Weights of a small GPT-style language model, trained from scratch on English Wikipedia: MLP 1600 GELU.
MLP neurons of a small language model. Each row is named by its layer, matrix (up: input weights) and neuron, and shows model dimensions 48-303. Each number is 128 + 24 x the weight over its row's rms, rounded and kept within 0 to 255. Numbers have three digits each.
Before each neuron's rows, "fires in" lists the words (lower case) most often at its 100 highest values on Wikipedia text that the model never trained on. A number after a token or word is its count.

fires in: "by" 21, "from" 18, "with" 11, "to" 7, "over" 5, "and" 4
L5.up1155:107080120161140148144117103082127142118171141109126049142153154117127130098139149119117144124188101143159136081099152164166119145143177127101153117091132130153128119114178164173141114090117108095154122127167117157140118132062116102090112126151134090120093097116110140134165118095125111129130132093125146142173166098156127139089109153150146153109108138135120154131061093100112169112105076145096146168098148137114091120122112125151126145133135105111166109126117116104136211110134180137141140161117122105129119119128138132134095135139164133116141105131131123100117117126131153139129126150114084153134149154111118118104165143078154085156135186109126100107122112132153133163127146154171159183136142134105152112133130130130116148138149112140141106120160098134111177122136106

fires in: "than" 16, "to" 11, "over" 11, "of" 8, "below" 6
L5.up397:128114098105126184125128098130136133156160114104119125094152121115138119150175166103110056133083146132120155154091135143149121117148131125137141126154142157095129147177134106145125104100146094111143096146115131148124128173112135147121144129119136126092123124178168153120141171109094126175158121086104099151138161137118114104120099167138147119093127111131145108111167139155113118130139135122129130132121176149166173148153110161136099068121129151092114090121154123132132122137108098091094113138084092144138107118038096164103113124128136101105117175140128154123131143085119083122173118105134118069172054184136151134097161109124146135129125143117138143125115131092094123129137112112155098119183127145108106128104129145129177149106138143148113133091112117126089133126159159

fires in: "in" 26, "on" 19, "for" 13, "of" 13, "from" 4, "with" 4
L10.up487:128125119155124092128158147077130124122107157131109090168100110108114120110153112098103136140113163097128129099156135151129196121110147143119112157131125135113153086143126100106183184129132137106153132113140122115201105118119107135135142139117108139166106166118106117143123131147165091139165154166120087134095121120153150103113204126121167082130145131103117138124098104156152123124146162141114127110128101081114154143186111141093140132121119135125133077151122125123114137104130141182101078106107167080138110142122166156120128175120141125137144138187144148103113147124133091123112140172139147118164144131114132126098131154136113146137139150146123159167134119127115071122092112148160084158139086136099118120070144112140129090147168135088149122109159115100106140120102133

fires in: "as" 64, "a" 12, "became" 6, "also" 4, "become" 4
L8.up675:140127147137102079139104128126163143092085147129133162139123116140155111162127142105117135113135081177170145117128160113092138124126102170141119166128150133137124168120155149142142096112136122137150127100129136177122117094127121153146103152132091151110159124135136159134148128097112142056114167099160131088105116076139132128141118171166148156101137104164074085148151142100134116117124163125094147101127125130086143112135143111106131121166164172134126130128157128133079142148153158148176120161123112146125132157125093144092145130097115124078126137109161128146145107128090129128141134154156156087123123149094134081116133113151102109129124099104128129119090141141124120085116102123117137166165091127092114143128138122098146156178095091135094115149082124126178146153127087

fires in: "a" 29, "as" 25, "the" 16, "to" 8, "appointed" 6, "an" 4
L8.up1133:137163101101138113130131095137110157106129148152139183123154133125095093103164117104098148118165115141156087128153167114132155151131130116132101148116154124119108154165133115083141116133135127147146145138144108171122068121164120102167120169106135130152117103132105136150106076102123138100118159138121144115123106131137121107128100070170122146169144142155161112108159142152090136130125114094095143095142154127126132157148144136131142108130147161105161098116142089118075141131164144115137067146114084154185132104178074097089139087110131112120121181116129122152133139158108101121154102110152160138148134142110126143146083139101142085157119088114163136141135172132132094120096100101141102158090125131145151122149134111123149147163114134132121107141108114124140143126113136

fires in: "of" 34, "and" 30, "as" 8, "for" 7, "the" 7, "to" 4
L10.up7:143128080149161131081103092096104134118030107130172123135125115160133111142115116165131114131123123146092140141129156086132099077165149070110127128099145092170126113116112147153108127136140094131122125143114163081160097138076147113143137169162149112140158116131122134141143121105144083170157105124132144113123145141112119081137136132127106120128094155154097150113119126137131123115101126132114136127149145137120130109130136131136122164125134142123153108093126105105109155175160088114135139172117134144115139133155074117135111111160105149134099125159101098103070133094123175131122116120126118089110178125123152147158125160117118089152158144087145105148163109102118127154082143104149123126119153121124117134142141162089162140132157104133129149135187071119121135153150124

fires in: "an" 90
L5.up328:107150104131152139107137130127108164100117103142123116128128119154148145172112119130099152123129101122086108091163114150142108111128157123167105120131153098114122075113146141128159203115134131158140106067109189133135096071128159122126185141137141124153140148134132112101128141163179168108099124095133143149142128142089117099104110154116077105119182121117176167097179142157118102116125132142106143113133144135160080126146131137126152103146131115127133155119171162119107132178132150145096126167138140098126098088112112114134155080144135133104149132088111172185077101084132121148129119083110088118131131137153098134121148109143152141117149141147149150123139132115125093119199097103158169119149105120112159136120143109094121091111137145119108158100122137138148164146153076

fires in: "of" 67, "by" 7, "to" 5, "for" 4, "on" 4
L8.up1271:127119180096127113113128161136147113110142134137145092116128167093109140116106134115091089126103134142122093170149099138131148088110128128082151094090127180134126117120128086110104128120138161101093106130078154158169087108092135183122096144140128138091115121158134156113121137120137072157183111103125115153132132133133137164155123098154153141120134145138155099174115082135104103117124164114122143104111127139140125160105123156091157091133127096134129113138159105135125152147126147172087139118080111190124114089113076121183082168136126130116126126092132140089121155094128127153113130136119144132087144151146119155153151115101157089126165149127117120162135109078103132115133136149140137135163112136123153109106102147123088134074153128116171143134122144140140147100153151

fires in: "the" 25, "to" 16, "by" 6, "no" 5, "from" 4
L8.up1097:150134164169102152101148162110143142118134098119179113120095112125140133093139120123165130163143151120129109116150097154106099112146140116141126149121115089140173146099116153152140129084127125133128145142170102143117156147127116133139138141139150129112146163099118109088174097136160140100125124085081089107132157075109142132141159108104137105084103141127094149150102102119130117153144137155077156116143146137132106112141129127080114137112128086113171141098084135152143193147114130149107149152129124106134136103137111140155092127143127125147149099136179171111157121099142131162124143120114114127134136106199141150123181106140160084155176171104123119141144080115112110126143129140136110123134159140089157121113095156124109113142146108143159170123150159131153149131117104

fires in: "as" 53
L5.up1262:137128120139148147104107144122138126105133117114100115131157143159152105109115118109106142113131106139100189124111143149099104144120123117165109149118093108149133106114133126141105147127172124119148161140140143114152108101108083134102111140128152150130126132114175170168136162091108121096101152137127081106154110132115186145144105134148124164178172088165137137085127128166095136149105115145105143114094144118135097117123167143160132126131081155118151153165128095116101125155167126139079130132151133092070148115118144146158150183114114162097138139090154140111102128140095152116137118136113078121120128130147078130151173109168101158104155129123154135130130134106146168089137074110158132145083139127120101114144118143155070103150132126131111099119153132150103108098165105

fires in: "a" 85
L2.up1329:126184169137140108143158110122131117170138134153078153171099082110160125078142077124095120125079155138168150183110110115105110098146069185142135114144151151117121099112087120132144094110135132128135136127111118108109097122107101117129129082161152101103121163125113141169124094100131172134131134113135096140131158094131118114162115169160103123127100135079163143126119091129131100103106110127099147175124103134097131154180114109123130094137150169096131167129126128110150154150135101148115135074127101120119147183118129150125154070126142088143142138090149118127067113138133115090160117119099171165149125099154111109148124124116132125140162148122172120096137146148120135117113132101154094124120132139118122108117096178129147131151124136140094120141126117076185162146137154

fires in: "of" 54, "against" 5, "from" 5, "abundant" 4, "year" 4
L2.up551:129118168107178141143123154142145128133119190150149104148143124169153133159115121121141152127178130118126116114170125129100107104104094116171120108113088182139128130165096107105095119148160114095172083115102137079164168118125074155150077107150085129092100102110146148129154111112121129174123167102129127114130117113135133155115112106149123120129097137121125110157137133137119141159166170132151186141133127130106121121124104141149122107140170109163141143175185179122117147106133123138101151112165090127142176108097124101083156118119121142114106095150126114109106121055098111135147157129102101141088117118104196135097110132133147133114155141160123100145101141094124096145155128108152100155161102159132114119090106149103113144092160110139139118121125086104162131127088139

fires in: "to" 44, "could" 18, "would" 13, "t" 7, "not" 7
L2.up1439:159107121149141112128106127155159150135115080123158137131097158139181125084157135126108120124109124158133108116120128108108138122138152133147157081130102171144103160105125159125106172115156112164130113145128157129117141118088107143133118128135130096115122101112135115152148123070077115094084137137122112151159151180145142099123139125096138150093095131086090107111144163123126113125162111067131154158143130129159074145164075110110163124130127134148116162146142101113188144166142135133149146134138110148120160139109096100096151123131140120086091150093143132126146138134106125138163131173124112115109130081095129140144091155123132133146122144119138150141152104098140135102126166151141108127136121102119090157132084099121118180138084110148094107142087156118149136119118157

fires in: "and" 27, "to" 24, "by" 7, "of" 5, "under" 5
L8.up1079:124163117086101161130150139138140113128159116139098140115192122116133150160106146106132088168077127124105152122094097159123079131124144174133112101156123137100177144122107142105128150141088129121139134135117157084084130099160163157124131152126178131167127135114162148101129150138099090123174133120162159135104088127100131148095158110163125132156123100131149107129102171146126106142135120081103129126159116095120138128113108129133135141096155146150149127140154127112086125151123129145134138160114127148143165147131169091135134167120101143138126181129169127126118094102112142096138126091069174131136151153142109049116117113112106143115114110093177159108094165116149128126086100156125124094097126151109127149111129123164114115113104144104137177140122099128110138129192115

fires in: "and" 25, "with" 10, "which" 9, "by" 7, "to" 7, "that" 6
L5.up1098:135145139153152167133121127054116160127110107133169092165141116108164156149122131108136114146119067131108133146165125132077120152138144183117174182107119115104139139135115088139125143162135102143135119091113144120140163101118140137133124150096102161168119082144086075126143151101168150141138135112155118146166154120111143130105161182137129110118126091118122140169122102105135125125110139122192138134133137139116123147127125092145130136131087121157154096131078116107138155157128145138115128131102077116134072102116040139127093121142093161134145189096110106092125142144133140131151091164127100113106156140121139096125080085126145099150136116122165162121123135139163090118175134124123140138122114085164145164110100114116141106134128145125158168109109103098107122111111108

fires in: "in" 46, "the" 11, "into" 7, "of" 6, "city" 6
L8.up1185:131109171141159127110190130139114125159130136119139119164143131111147172092184093125095149145111175123133132158096116135140090092111146124129075146107121121105117111091100139116088121157150128136092128128116102114133138118168085160121174152137108096112113104117145113121111191114115127147172135098133123099114126120158167128133109112128121107161161117113128099147165143140162114122140160152104107104129181109142131085147098140144120103109152099136119160143079168136161143121163147158132147105077101177127152160165109128132095124175126138133107144131107155139145135125167122123083158124128142158137100135148154149150137161113106161098143119119094092136131137144103135083137136116127130139165107102089094145120178169082117105137138155107119126131141157130112176113147128

fires in: "of" 40, "in" 11, "national" 11, "for" 6, "on" 4, "international" 4
L5.up642:096110137133165151135142115092136183113089103086144100140117147117124148145133119128121179130115152112127107104119132136138132148107161151130087151170112147129140128144122131103087081127126102133126114124122116130122077116111183177115120123118069156158138128126128157130136130102155150118127114081162107104094088129144128128141114154073141093124146164151100139143136157106135107102148136130125128071100106142112114165124139125165161148129101123128137178081134128128133109121142142135131144140168109112122163131104070146149117118112122132138084108135125129116089091127138129101105162161148123184111145130105111116129114154082111131126121117140162156137119086123145151084131160129157142100138116096151155138099123131140147173142158124139099111179146100154054132128170101

fires in: "after" 19, "from" 17, "before" 11, "between" 5
L8.up87:145145156098176120108097132129133100127130155142119087140116134136162155123145145088132125130142111145104130115145164139077130155118128174112134099104114176148168103157113137144123167165155077114138168120093158144113119160126117141135140101114173146136153140139133169109115135093134045151140142134149119185149083139129106141132139101126138097122152099116109113154104144129149075123163093127113194134166159161086098107144144165116102134134116205123113109129133166102137101088137138159102168099071082089108079139106127116137097096158110103093177137117100120153165143099123138134109114103122140117122136148147107117094127131151112104111125128116114117157160121119137149116133141119096114082134109128165105127109110143115079125136125116107097109097133119122132153120102144

fires in: "the" 26, "of" 25, "with" 18, "and" 5
L8.up1136:140147184097119108138127137114155103138115124134102113182131145145098162127140086136117151130120128120112088115121092099124136110167153130120112162115163115132101097132115138101153135082090135110161111130099175143113121111067149073181158139151119107126140122112122154136132069154156135168122134119170129118123113122103142136126148125112165124135136133143148127118114118126137137138074141145114163087070123151172130161128101165114151121117133108070137134136126096159102112097144104163104056106168124130128116084121128164120138120123115129133117149132130121106142117098137158157159130097081107076135191125136152149163113148143121159131185146180122124139152136124124085143143144123111163111104097147068110119110112103136134161156111097147115140083114111145091120100130121

fires in: "a" 74, "an" 14
L5.up951:139112107145123139133159115142125136149145169126132136169134107136112170147118119124103108150058146094147137092133123122087116097157144157191086127147129128078133100136128148121173149138105134181131141110129128122131127119082133073155114125164125129096140144123138068147149090124180131117150171115143092141147141097116105100145191165176094133077125103119125124076106112148156169134106121127134130187114098116100128143133151096095119135151091121129128124091126127149175118118093142132120126122158119121134122147143158169104122137123118116126140071108176116098137100109106122119106149155120102144124108150131139146126181111104112100110100157145156125141140130124121138167113135105112107139153085158110127102094109121138140153141145127133099113105147119080168137165134139

fires in: "as" 48, "000" 5, "elected" 5
L10.up1590:097149118143156146125108132087129140163097163108100147130126146114131103129109160121134117111105090137136157157093144122116140127103180139128122092093122112095092145175132156175183086089164128135129112113135117187102129126166101123152101140148146142117111115131088110194098102118104110131124119158136094098098136143110169142140120148132138125146166163149183108149122159153123114111136142118116154099109123120104112093152093177113113109150128116122123108161154142110134142131151174178120148172115104124088106141119092154067148127139148155111118121164118143153119129119161105183150141137124127116091145130137127146136143152140139158098154082109134111117123156092102132096120162108142098142124141137078098148167099149122089117150138136131121114121130044106121135126121131

fires in: "of" 43, "in" 13, "between" 9, "from" 9, "at" 5, "the" 5
L10.up876:109131153137167099107134129111131117140118175139092129143149154103148148101131075130138100112125125142118131123147161136135114107153142126159144117155123114107108092155142139118090135159122121129117142083098105091075095142122139087089154111109124111206070148139136131098145121096149134155131110116098134117139128130170163135112093106140151130113120126158109096132128120133138146135082169127140150133158149127133090113144099141126137150158119137075133115146106145113105179162121148127089127119146133111154130130154082166090065104126106112139113120109113183148159131112133143094133065140138146108088162193164139156150096170146147100087129123136137136133147106104126111147100131140148152139144127134157100111145135126092114171109136135136148138109143125117150125111128136

fires in: "until" 31, "at" 13, "as" 9, "upon" 8
L2.up14:147085141123122148153149137123125148129106135131141129136147141159157157115081123078113111102137128152146132107143130140123134168152107151100108124108136118119137072145131145088101126117176106114152143167138171102160144125180190147092179112152163139123148154123172123103111144111133131142127138091135173107144121120162138133133128144124122131108137174143114121112118119115134083147137124103165097132112095135125127097112164135145141110158118155119128097157101145140147072131163134126091112124099092056147157110115152153117147130118114146090100149136125121094175155100162123109158156100127100132089133164100164151116138111098106109148123125135117126127171156093124117100170128152091102138091105128147113129157132136155099102177130109156061094111149120105172103067139128

fires in: "as" 34, "on" 20, "asad" 4
L2.up1137:134083137126146124132092156092195094130156127090126136139128126131173149136141159160136136150135131147132159124107072162129141094165143146141119103151108139138138145113151154132161112098150159139128137108116144139139134145147084152108128180137102163175110148134093122161130164124134137110147121121172172134168120155150134106161107127171148135156144118122091131074115110120092143115113176121115108142097116128114150120124152153115125116142162102097108094139121149122107129170119097066139112156155125109127134134101130139137103141139154110092153147107123149111108116154155086151143101127136157127111125118141107170112156095080122159146148134124074131138116109116088109088147105062135085146124104138130147119106090108115110144115089109126145110097132112140119141111152125

fires in: "or" 27, "of" 18, "by" 13, "as" 9, "under" 4, "with" 4
L5.up289:153111145108146122108116111099166123122134129146133135134150142110149134122162145162132125181153131120066121102131110102106142120116131172141133127128108140116176093161169138112079190108138121103132108121146136125157131126118135109098150125180135121115090109125070098120127147131117083080166140094156107180110148137142147121143176124125120124164082107160126120101119148146135140099085128130176162117097152123117113133119095164149119073147149141088170126142135137143095166151120097148140131148148094142132091126111125171084116111151113122080171149116144101097135138140151159154110139146101087091113144125121131167093133096131143118127151155099155097101129159093120177150107094137154105119095159125151137111112153116117106109115129100150181135158080111102086164133133157

fires in: "of" 35, "all" 17, "in" 8, "to" 7, "and" 4
L5.up1156:094100131102115107066105089086134105096156128133167110132155109128131151120136125117101142137165116127107110158127127126121183125106158121133154127117136134148097113140154127145126148118153156128125121092134118077155125131095102140146138151183119137120122132144158137135130159129148108102181115149154090156115159135137106122144159109131131188097119136096131100116124158087133152124086140112092136123107105095123151136167102182113129123132107108154111146099119124103121126184127165109133182157079115176103130091147104118122085118132113119098133148112103204128120125089146128141113122142078109120155097136112107132131112150113134144130142118135124130141113077088124124125129132130100124128126117130095094114121115134146182118143113134150124139114098105144136090179141162

fires in: "by" 33, "to" 21, "with" 13, "after" 8, "under" 7, "until" 5
L2.up691:151118124122104174141127137144116121150158141147130110149183154068135145110133131116132113137124142118168136109123120188087114103146175150154105105157121130122152094141159110114098109129120114158103121133102136085155161114075156121104131107102130089097119121119132111157139133130098141123122145106089134120151144091143135080101118151164140154118153139113120145129066120147119116103097125121115135134105125116169124165165135156126128143170126122080144138131122177131157118138117144095103135109124101089161106132137130122147099160122120113125150153158122139096162135140124121095170119111083128117109110100112100094095126126130159154145131119112101118108111110167076159084157071117146113089102148132168102115117186175119109123113194131100136153141112135120117069134171131

fires in: "of" 19, "for" 17, "as" 11, "with" 6, "spent" 4
L8.up524:104155141129147156140087129125125129124134134161168123125181150119111152115129140151067105132117083132137126117102130121094137112122121109124104141100125151151108103160162119092105134089182133155068130105169137127103083095107165162145105097181136134095184133162120143172143122154144133144109106166126107123106086142118093145141126110132138146144146128162142139125156130125123148151106111137122146085081122101153123142116112127135183147078113147110118109125117102165091091122142128148139136115148124096112104169092128140118133137159136120141136141130115131156098134138096137137160150129136139154106161124136153151124111145142128135085130103102136102110170131115170162124094097151127082071144165162111145086150136108151124124097152135116139097141089138107101105127140131

fires in: "an" 85
L8.up1181:157159157085168122094135138147106146138133126101120079111144090139119089129121123143127168126136131147161141098145135144118100108124135159094101109137119137139139102126112165149127127135170143168186148108160118135132115102153165116092115169129135118140117124107129133109115152133130188153137071115157120121129109164113156140117113131110137135095154112159164176152089149102118128154125124070103140109135115150136141128166108105148103117096159125159167160147143085103118069128123141135099113142157155104147058057137090129110121137098104094155093141113150132172109138126092145083106118091111152127114146126116124150128154116131123108138082116141118159136116109067111090158115119113146113084107127142100152119121129066125085124130140112122131093149094157120137132134154108

fires in: "to" 37, "not" 25, "also" 9, "t" 9, "could" 9, "must" 5
L2.up1400:142141146150150121127125137144148176171096105111121136112131144114152116146097101101122118105092112178169119150171133111141141128114124179130178115116104114126092146118098101166139121122197197148124114097156139156143153093109156128151109117129127114105101097099142110156162114137128128108149113112121103140168100125131095131124128137155071134105090107089138120133152157153076140153150080129132152116177116072147125106125103118142134149135158127153086131115141114119120125143097126106143140116144121143137142111138111085130146130114105158115099118142149111114132073149113121085116124121138128077149116115088186109133118100132092179101150122129151093141150065080105105096127072173156117139130117135124125141096117106126151168143085107109117102156118149135160111147098156

fires in: "and" 27, "hodlnaut" 7, "on" 5, "with" 5, "onitsha" 4, "editions" 4
L10.up401:134188134170127135182110143125122167129140144124136114111118158083155181134118129111151110136121112109107145104133138155152095120156102094146120079119143150157107104097107115146128149097104133112143162079129111135110168116093126132153116127173107098151140161122072128089101134131116111153157082105109105154123132117166150132127180126152149096096222117125081164155117151109163166147079127122137104157128110135160146172091167147108143113144128128135145107131106123148109138139172125131081133174131120123123139114099140108107124109137089132129137112112168143095112120140119129129102131169131118136129108141143106144135079128152132149122082096133141145142112108131112110090142125132183100167118150143111112126107134119125131131070172095115133159096163109135107149166126125

fires in: "an" 78, "on" 4
L10.up466:122157111094134093123170157136103172147157123100148094118153131123128138160168138121136143125108124162118129155106136133126108082167151153105110112129108126109125120126115147162140149162157114113149112126126169155122114095089139126093172183152126082163145117112190159078129143132136108163142147132120090173144102149125122110109168105092144127092136144161097104080140096116142137134147149108115099110091158124115156121147155106101136125143116135105135162126137100133132090095100113144124109146134123163163099116155118135102150123187094085112156149142143104123157107146131161113084123145138085153094100099161137086126175089108128120113167117153107119171114125128183125146079120115148133130104129168141139119143148090140109136099119110134085128110115121124111137135113119

fires in: "an" 82, "anesthesia" 4
L8.up253:126141098127137162138098110145123170131124145120121096139137132142126142169117129156119190141090126112118123116153180154170116084125128163097117124105121112105149118109136134130119129153130122157141078140126106104106125071126159150110156131143120130089118144095098128114121132097109189150124147062158152126151131143140135103115153129127108142115148109116149171118120122109121123161111115143143144135190113146093116144155108126062137141143084130124184108090100090156131109117087139125173143170157163118141118097137116138121125131148116112121103128107128158108110145130087120124135070137100098109106116094137154127082126077129123121165134145126149114166142155103100146131121155111160157091115118157125152127097143106159085110093155113069122144090116146099140124150145127

fires in: "from" 29, "of" 19, "by" 8, "with" 7
L10.up67:108138103116091151088127148138121106128111140104179126140130101166130146130177087141102116105158148129148105155134136097159123102154128099128146072140143107110120144136155138103099141163120106125154107143082167118157136138143157122137110148129123146119144091118145162138137134094125130126107191135117124181129124162153128107144155116118104099116103104096112139140072111091129103137124154127138167121120133119122124121131136126125115133139140118173172060153104136135139165109108123125080157132117136128140132131184157124098119165144145118158134158178086137179119129178072094150144167113085121104109123101156138147171093164128131124151108123099139102127104126092145077136086098107147091088077129121112094161103131155117117179126110088147123131136114124125142089129088138

fires in: "on" 32, "for" 19, "at" 19, "of" 14, "in" 7, "after" 5
L8.up78:126165163132134121097115174124113121111114119165099107102154136142129166110164151173111096131151134137124137128135159155094140091093104156097107086143116153142146092105121148087189144145137108137118139102137136155179097134099156146154120199134123148154123149109139148118103106122138120109147130122115093098095128144111156117131135121179127094137142166137135108174132130162112122147134130118188170108122133091141180126094165141173131100114142145109123069096158142152100126111086115159077113110120111095143096141138117143083207096133123123074103092133141110141127139076124109132139106138129193161105136158128143126144141157169135129123129135161150154105141122137147121096159103120180074112133115105124118107100079114134127132142137107121140117156089126155133115119127103

fires in: "of" 23, "to" 14, "from" 7, "in" 6, "art" 4
L2.up396:117113135119159105102150130106136106157105149134150170116158128150104122148129175109119130093133187180131097134135141131173135137106106137121096115113046106134087120111080114141109123117141169159129129143096168135115107141112138153152144135087169143121140130118129139096144160131088155137139103140137125148106098120133089142141130139103126109122144146133151144154121132118121116119133132129156126105127154113098121109112102184132105158110092115144135148135117107184125104108148126133127147206154124167137099092112127124097141090113097133139112132101148111123099091135131156100134142157154124127144176117096142118117113151107126167147137165114130119110127143098112090151073071105127107130107102080126122143129134155160180135164126112158132133111161101166107185151090114

fires in: "a" 31, "into" 7, "as" 6, "up" 5, "s" 5
L5.up47:149140101134176151083151151081115099176141085142136132144116113137118135103120106112133120139107141143164114106176120120118127099167151111157141105103139174132123156105148135140162096095101144118110128114120118132148133061120115077122122163105136096119145176169113110118166106174164138117151141122108102152139142117074115164108116117141142125133115138100132134132083118098157171128154121141135166106097162136085137159112131135092103105092138146115140141146128131149121090123116148122128178118123095102158132153146135158125128112128091137156136110154175163139125137092129081144133131120133104108154108162124133109096179113126146121097130174085141094168140098204156108149119163073134108172092089144111138136156102125114139153153130119165138108112135103089132130103127156

fires in: "to" 30, "for" 18, "are" 12, "can" 5, "were" 5, "by" 4
L8.up199:100131095123154118126152143125106145128155094154153141207115078098118156135113142121120079158153133116134096137141180146098120161105096140119162128147059158107120092101154076114110116103154156090135110143138136118157138120149147141107135186177162125089092147139110127096141139142102139095179114061159168174144142091129148114127151129147141165084150139124099076145094129157138149141131180148155129149106172147139099125153134119143103088156148101133144122136126098118132117110162120110108140144139109125122137120096151149109127159130114101103117143116094146103133111095136155143152170119122117139135140194132101123128147153115117104097081140132148082144114108136158133142140140136130175153093123108112144134063098149123115106133152167095158124057131109163125119134101114

fires in: "for" 21, "of" 18, "on" 8, "between" 7, "with" 5
L2.up720:094074142152112106121127170152141097145091144124141082163148122122112136121162124156146111145113134137121126120126165150139106128151113101097116138108103148116146053109136115103064101145116106118137170133115137115158144110120146091157099148165121144148136117119132182137089150068117118123169156098120130097153139150131148129094150096167111151122119147111107099124104137162152115140175126142119108125141134136129178133147185165158178139139171164156137098156128147124092133082145150128138138147082097105105173122130087134120084173117126097116126126090121165112141114137091150163109146145122105191131149104148140136097139170133123096138133189126057119099109120134158133124124135121156105128125132148096188125174129121132081151110145152132125148066113107164113155108133112

fires in: "a" 99
L8.up244:133112141159112142089099114132116140136103176149139120157120093131108147118123097096124130161150142135109120111113124117152120107142104137205135091147119092148125110135110155115121115128137129136151113078111143134119100128118130122086132149135165164117136145182100132128144117142135117112135158134137070056146159116195091126098147143158082117129072151092130117122105096132130166106076121150102135152147152118108149134124151110120133152119093131093155213168131116132133152131135154137123134086118087151145124171139148121136155080148118104117124152127119142071126152091123113132113131122126107117111112123118109138137147157118165119136148133109156144147157111145137105112129110113127112168161098139130132101129091125113177146157162119143132154168137125116125126144128132

fires in: "of" 33, "in" 22, "to" 19, "by" 5, "from" 4, "the" 4
L5.up1427:136129131136126117101154132077101111196132152112156125112085168136164115128130136167122153160130158116126120125124095189102101144136146128145152155175144108176148159130112096153160168195095098146118145132142128124104141126095150155109147110111118112114147105127145153133106158114122131141093118131102108140148091169077075150146124088108146130086149106145121104131092146113150116077143130117100137099154110086106134131126129120088089116081120124138122154117175115172128117136104183132108132107131107093107141123174123109095128064097136158149178132083159105126158134160107109160117107110128157134117106103105132164141121118142155100154159115109100117177152110098108141121153125124149143138088157107123135126137126134135147108155150101149132137140128135154115119128135122

fires in: "with" 23, "and" 16, "of" 13, "the" 8, "or" 6, "by" 5
L8.up1085:145129142124124114087109154160160125140146145120109164126150093108159135100106078140130085155100139127133125128103141134101111106159131140113126078101151124153109139136145088125119136101127117149130175150101141121132185084155128176144147150109153147130111086113154140137161105096072137147150098114129217122110127136113123149107151080140150139112135101162134128112100113123161148124086094125145161089139105150141119154114096152098143128134116136127172103119127151136119112136147091128084077099109099159100124128122106137123116143138180162079159188151152114123120084156110163113139126158150147096112125162118134162168098110111128132150140085132131092153105121099096092149090146142142157123098126190114117118108095115151139135147115129127141140115135111167159135160115065

fires in: "the" 51, "in" 16, "to" 6
L5.up32:132111159127135108115168104109114141156126131131104097124133120098155160121119139156104190110150136133151134148117133135149111132117090114137117116134069149141140115150147159100121112109134116131119105127130096121150108146114143160139115122142118120129077129143110107139104120106167134096087095108122074060132108118190133134062125117120133147140134097155118134110138150124149128141121151146118124120140144178154148099140168129177143138094112164125077132094121098072101144118143150136135112182144110125156113153129065135137149098115150180120153129150166140089111150103081097123123106099139168109205105097154141158137147107109155137148115173117103125143145126143092078092141108142158113124167129136111160126151081147160135133124127121114138135171106143143104154123100118

fires in: "at" 26, "to" 20, "through" 10, "of" 10
L2.up233:169117090118123139095111167101100159103119128099145155173128128113160156112148134137094067116140159131123117151158150148125114129119095174118146122109135110097136116151123113144168112163168057144103129151156170138174103135129141191092122131131110137133147130125153104159122151070142171106158161109060129153164137141096128133138108118137147161129144135151113145122150108153116155111100082120151171114152157141112151123116161139151138152147108123141154117118137137150134117135150104128134109121116117122105105102117137142096130091108142140095144123096162140111111142075135139131156137102130134120105157085046131119140157110145133136132111078171129119134141111108117126115151158131117081130105131143107104059148150169161129085123130107128106103149144128103170154127102103

fires in: "to" 22, "of" 16, "year" 10, "more" 4
L8.up1440:092132136116155132093138144127139127178113151133113144123142145150150128131141110086145148197108101146118111105162133096139124141129178151151125066089168148156153146141098164123134169158136115153114152118103130159117189124128143140126147116154124137165127137112110145093148153095147151158143103133122111159136155148118118109165109110138121152113083126112094134118117155147152110121162107149111155117137175107132119080115118150161138107088128149117133110127122107108112153096106181116123091146106096100107107140119139129117150071070138153128168109104143137122085129187122157133117111108131107143082118148112127142138138111152106118120174088114116099145142085147120168117090152096105115130096137140167143133137106125123157113067126119144099142087123134118088113143131202

fires in: "to" 54, "with" 21
L5.up388:105088107141082129119126147140155150122092140141115130149139172118123122107172114160147137127140140113128136144111117140140101115147111156142145080076125150152147102131144137110149129113116154125157126143164145113160118142096102111097130122138098094090096107146129128162151126130150149165155149143148120127157130095102111119092142123113134136072124152139146162138085107130130104104097127119138197143080168128140110139114156153137145152100155093119120146132095104087167165119114164145094144109133119089155144150123120116103122157111147113150184132138160132146095097151119152131111151135126122137097144102122106153103141146100104133149175154148108109137146130136147122122102090134114151120132119134164183151123171117111139137126134150071197142151142195126087174088117103

fires in: "of" 57, "in" 8, "with" 5, "to" 5, "for" 5
L5.up346:157098088105176104142127143114114123107123146094143149119139123147132109104143101130150186085167136185159122167080110166126076133113091139129102100193089132135108110118109148121126126114135144145152110151170154110146095129147146113142114159134132156124164130100103117137117120136134103126122147114131088116113121113137159098099115112096138086143165155115111155121144136108127095108136111086173155077172146136106164151132127146107115142105111078095133128120122086167095159150153138120159106144098087145113134145177065108138122142156129127145172157100085139125145156110084153142137131120132164103151159141130126144160128166128106162124087124164162138144075111103109133096129113152103106093106148138124108160143125129139121126147143109134116116127098163128130114143084110